Part of a small language model's weights.
Size: 20 layers, 8 heads of 64, vocabulary 32000.
Architecture: LayerNorm before each block, no position embeddings, no biases in attention or MLP, tied embeddings, ALiBi.
Training: a variant of Muon for these matrices, 644M tokens, 9824 steps.
MLP neurons of a small language model. Each row is named by its layer, matrix (down: output weights) and neuron, and shows model dimensions 352-479. Each number is 500 + 25 x the weight over its row's rms, rounded and kept within 0 to 999. Numbers have three digits each.
After each neuron's rows, "fires before" lists the tokens most often just after its 100 highest values on Wikipedia text that the model never trained on. A number after a token or word is its count.

L8.down395:473546530487520486482522468487509530528504539529532498509478501536501498513541469474463504513506427503502531496485495511522535488500518520516540467478444484522482523469481509475492477494492490482506521497536527490504522490481525473492502488487534509520528486546510546480518502491485505516519562486461475465494464487499479482504463519538502510460514493500461524506508457477419515456508
fires before: " |" 64

L3.down12:482504486502527523442482525514491473489513498504441531495502464524482519500544486499472513492518517488542486496485499538526515516473467438480460510480484474490506544524499466499443504488508521533496482540483494509535507490460537497530495517496522495540481441501521441514493532511492504469485539547530533503496510559476505532478496483493483464526498523514490456476489491567496488492491
fires before: "\n" 52, "---|---|---|---|" 23

L8.down1232:493506458502535504515450504527491506472467488488484514493477490509529482484491547491519490546509508537480511520537497480541486533484487491501490481448485493543486531518470506536556512471494532479515527517488476474461502530534484508531520503476499469485486507471509474494471493528495521489496502544546533534446504476521512534542507517525479464469525466516517514485511485487485467419519
fires before: " |" 36, ":" 7, " life" 6, " 0" 4

L8.down152:503465528509451529521484495475504461519518436470491524523513530506499455490506482519506513515486523444499445477519463528482522513496484491524488482520499518500513549521495467512465533557512463501505494444459510525542451490469516474483459482538507455509508470528473512487483471492482506462482495511535485459502487505474549520510507518514499522516455530480470492491517500512493467527468
fires before: " as" 41, " of" 10, " by" 5

L14.down902:518529499470490505510465490517522496508479437513485500501469462477558536506527533490499504490490495535502520478497470499499495513463525482470479482491538477492517493487507518487508464496527555525515479479507517519479507475466484488501524514499511520505531452489526492452527482506480514554486546474508469496472520514474534508518480497475500505477483518480483530509490463530467519535474
fires before: " |" 61, ";" 12

L3.down1414:519484505494489518497443461492509500549514510468497533476527513483525505511496493525502488495484515503530458528495502466510525541537465524540483526512553491506519462530542502462499487490522457524505456527490505478540525475510484516517457508490527528456541467448483497439512505459551453518502478442495509458499496535485497534510469443535519531489499517528481490510481480520490460479529
fires before: "\n" 68, " " 8

L8.down985:477502501510492472480458514477504524467427526496496530470474499500507501495509478449473500486560516465492508551542474517486465464454499483550557510492476508478505507499481465486504515530531469472539492487461463515507518564487479471507472573480482549564475498482489508510486479494479433504516518536514514549506490484499495510517506520511474471511511487493468505498476540483470479550503
fires before: "==" 25, " ==" 14, " life" 11, " in" 6, " and" 5, "s" 5

L8.down510:514491500577499504512503499484543472477499460500478456526476521491553487461492519497446478498494447494490463520530462494543493550548504501479504567506473529500518548454456493520470512502507518472472522523504510478512452521515491506504484465496474500541489509483517514466487464490486534491486508505482501513484501496509474504551477547489487524519494455476492517455532507455506506488482
fires before: "|" 71, "\n" 15, " |" 7

L3.down724:516492478503474524510489531527459533475507540491506529464532510472538461481506476508507501440482503458519499490478502496531506544458562467473478461503482532503553496504490497499481534543519480503503523459532531494514498478475534468506545483478502561462528517489514546516512404555480491499492517539509489514480495501475502503475519467503477557518530514511519498499514450481552519500465
fires before: "---|---|---|---|" 29, "\n" 28, " " 6

L3.down1736:506537511514542508582486520486495520484488452485500503522518501546550478487555501475488486539499493560473495508495527479510515474502494495519506520500502515538500495458518546500456477510499516502509505459506462479436496455499544527523472502486552498551466501596521476468472514492442505480487453469461507499486471505479458479495536523512518508507479509500574472539468526513459492464513
fires before: " States" 42, "." 10, "S" 6, " Kingdom" 5

L3.down593:487513480524451493506527469493503543476479483532482473535515527469512522471501530504532539471517504445495516503525494436505471502497494532505503509455489511471519532473487482518473518499476461504524513514457494553514490517531527518510496505488538513469528533507496511462492471532488492480505475530548498422553487484488537500465482502520501511504527549478474522506507490499503507529513
fires before: "-" 31, "\n" 23, " as" 5

L3.down1685:462496461493449467489482492455464519520510497485488469529501480489489510491468476533552520516500516484522527537529523521510497528485498476504495472524490502466478457524471478505486472509510454524515456499519482523498507487496466520519477483499509507458511504456465464514496520476460498513483477431509549509509463525461474496493482485542501518508482551513465521512486534486493546536498
fires before: "\n" 44, " " 13

L8.down970:449490475483516520485492491476536526495483519496525531538479496508545471528505511498494517481504479464514525508487533501506498482532524524536534485516503506461502453506502498512460516494481470476521501502501509515530503568497536515498516521446509494463484472503564492524507457514521547498509512515441510466485517493538519506474489439516524524460491485501483514492458487479471529545463
fires before: "s" 54

L3.down855:510474505432483570533490522498520477477469485531515533500508490508502527555488506509498486515520431492521476492454513512497515509536494451435541496469512528516488477484476513479518547471502506549518494533509521498511466518452477487503514461496470485457515483509485520531511461516506495505532515513516533464543498508479517502502521491466500500502525437531507541493467499513524515513499
fires before: "|" 36, "|---|" 17, " |" 8, "|---|---|---|" 5, "\n" 4, "-" 4

L14.down1265:533533498467477519506502487505482520496503488498487462498478461477494489479514510525523500475524555498476473553542497496543475541510522492484502479515478531516501483525491522493450502504490467502500541494482495482493535498424499526472442460479483499476491486494504532467459516463529486533507494521507431495546538500523513542457547459498476506497505496511522512473479514522519490484501
fires before: "s" 67

L3.down713:487453517526523525532498468493543453495502493510487455511487426503497505509516527460488476536501523527480453510502515524519492481492473517480523501478555463537528473503429507519508477463531472525551532495525480476528476499499502505533486509470501515472470492506493478484490522476493512505491507526494480526495499497460492507563521478517485482516458503514504512554530512544486534515529
fires before: "\n" 26, " " 17, " GF" 6, " GD" 6, " GA" 6

L8.down1432:516487487496519470522472487505492520542501518534483527490482496493489542496498476509519518539532494515506490499476515490507481515484529529477480518504484486504487500518505521521511563502464508457501486489487499495504516538521483492510443483474464559510516441483496476511479547484474561453473477489432474506499494498518526545522484472478488473488474469534512517552497460480526543513536
fires before: " |" 32, ";" 14, " Division" 6

L8.down1251:555494479490513514551543504506553542523458494505485541508501487481490443578513508521520479517501515508491486499509496474490512521447469462492499533493492487489499494523520495506482491443487479562452496501441533544547487502519490457460495489455513503518504512515509515525488528513501497483505486509518486485535512534495515496495502539452521500506516508503514483477496526498471481525509
fires before: " |" 52, "-4" 5, "," 5

L14.down1701:494507475524521507535475487502495473498477540482482500496467514505527501539502502490505520499508496513530479520492477498509494512485450508505511519513536553478529503529485501534468488547499549492469522481500483480536471499500527462472487484532492498498484533524475477499502489450495524506485494466517514453474462443490489472511528502506485497497546519472487498547486509536488461526473
fires before: "\n" 28, " 6" 10, " 5" 7, " 7" 6, " 8" 4, "N" 4

L8.down1748:470492507476536528532516510515491465482459510518493480506513521515524471505545527466523477531513506516545534490526454454507480482468528487506499467491479525533488430527489524507535475500484479527507478540522483450538537528527455486479513503417514509501515526517522489510491486485508479472491472447492515506517508498505494481453476510552524490483547491517492523498490521485540513515501
fires before: " |" 50, "," 5, ";" 4

L8.down1515:493472489499466427497559514533493462482515479498525508507491496522489501526528537531499503507488509482496465499473488515553507487535473507495534525505502498510538482486469493513496539488532479529491549489483551513484498512530482473527510488467486490509516473494498555486509487480527499480466506484495558508555495521544474522531517474492446566513472495481467549486454515465500476513509
fires before: " |" 59, ":" 15

L3.down265:492466519528507514536489494517443510495478471514485479515528494480491469547546550504513487520517512492515475508474486526488497433500483512484540491449482504497576473458466457483501521437474428525522535471500496481518448524482498513539474474532503496449490502536492502504489477471481503507464482516488461538497457471485463481519503497505495524495496503467472483462483485491510480510486
fires before: " States" 25, " of" 12, " Kingdom" 6, "$" 5, " image" 4

L3.down1136:477500537488494562525481508491498501504518491479514472530519483482513494479481510518483476559480529502506497459504509511506457468489447470508488500501520494542506480494504474483480507484562475545452512521535531530501437444498471516517511525501474511475488483542498526478477488484520514464521509503508509520512498479507483509475487538472511506459505479524452495476498474530517520453533
fires before: "\n" 56, "|" 8

L3.down674:524453521463496521502507460480562450469534461513462498484483480504465502538534529478466557455553483518510489483473498524469511513480511481492483508474507456542511499503453493471511495515487482459536478502490480528476498538497527507487456509534512479492460466478508486515477541516517507503495555461491442498519496525498488514477493508532471470468457531536482512485493537528478494473477
fires before: " |" 66

L3.down931:541481498519483463521448467525463492487515517506470462489479480498453432524532485505492451468498498517476549530495491539521431492484497513508473482515459522504530485519520480500437514549472478528519496529488525465530492468480451486556482512523489530507481473519493483470480481531451522507533515504523481512490492508486482466551466484510482523494542469551463452529506449476526446505475
fires before: "\n" 49, " |" 12, " New" 4

L14.down1168:489518495514521504522456527501479489506516490500532495531506433474496495528521526489514499514509475518492475486478536478486516489561512495507463525436544525475510469541462477493506483464516482484538487468499501502501484511522443476519523521513489499495462550496488484466498484493449534500519595510501461531546506490471507473493496481545495504501527507485497564473489484545506496486500
fires before: " 6" 18, " 7" 14, " 5" 9, " 8" 7, " 58" 6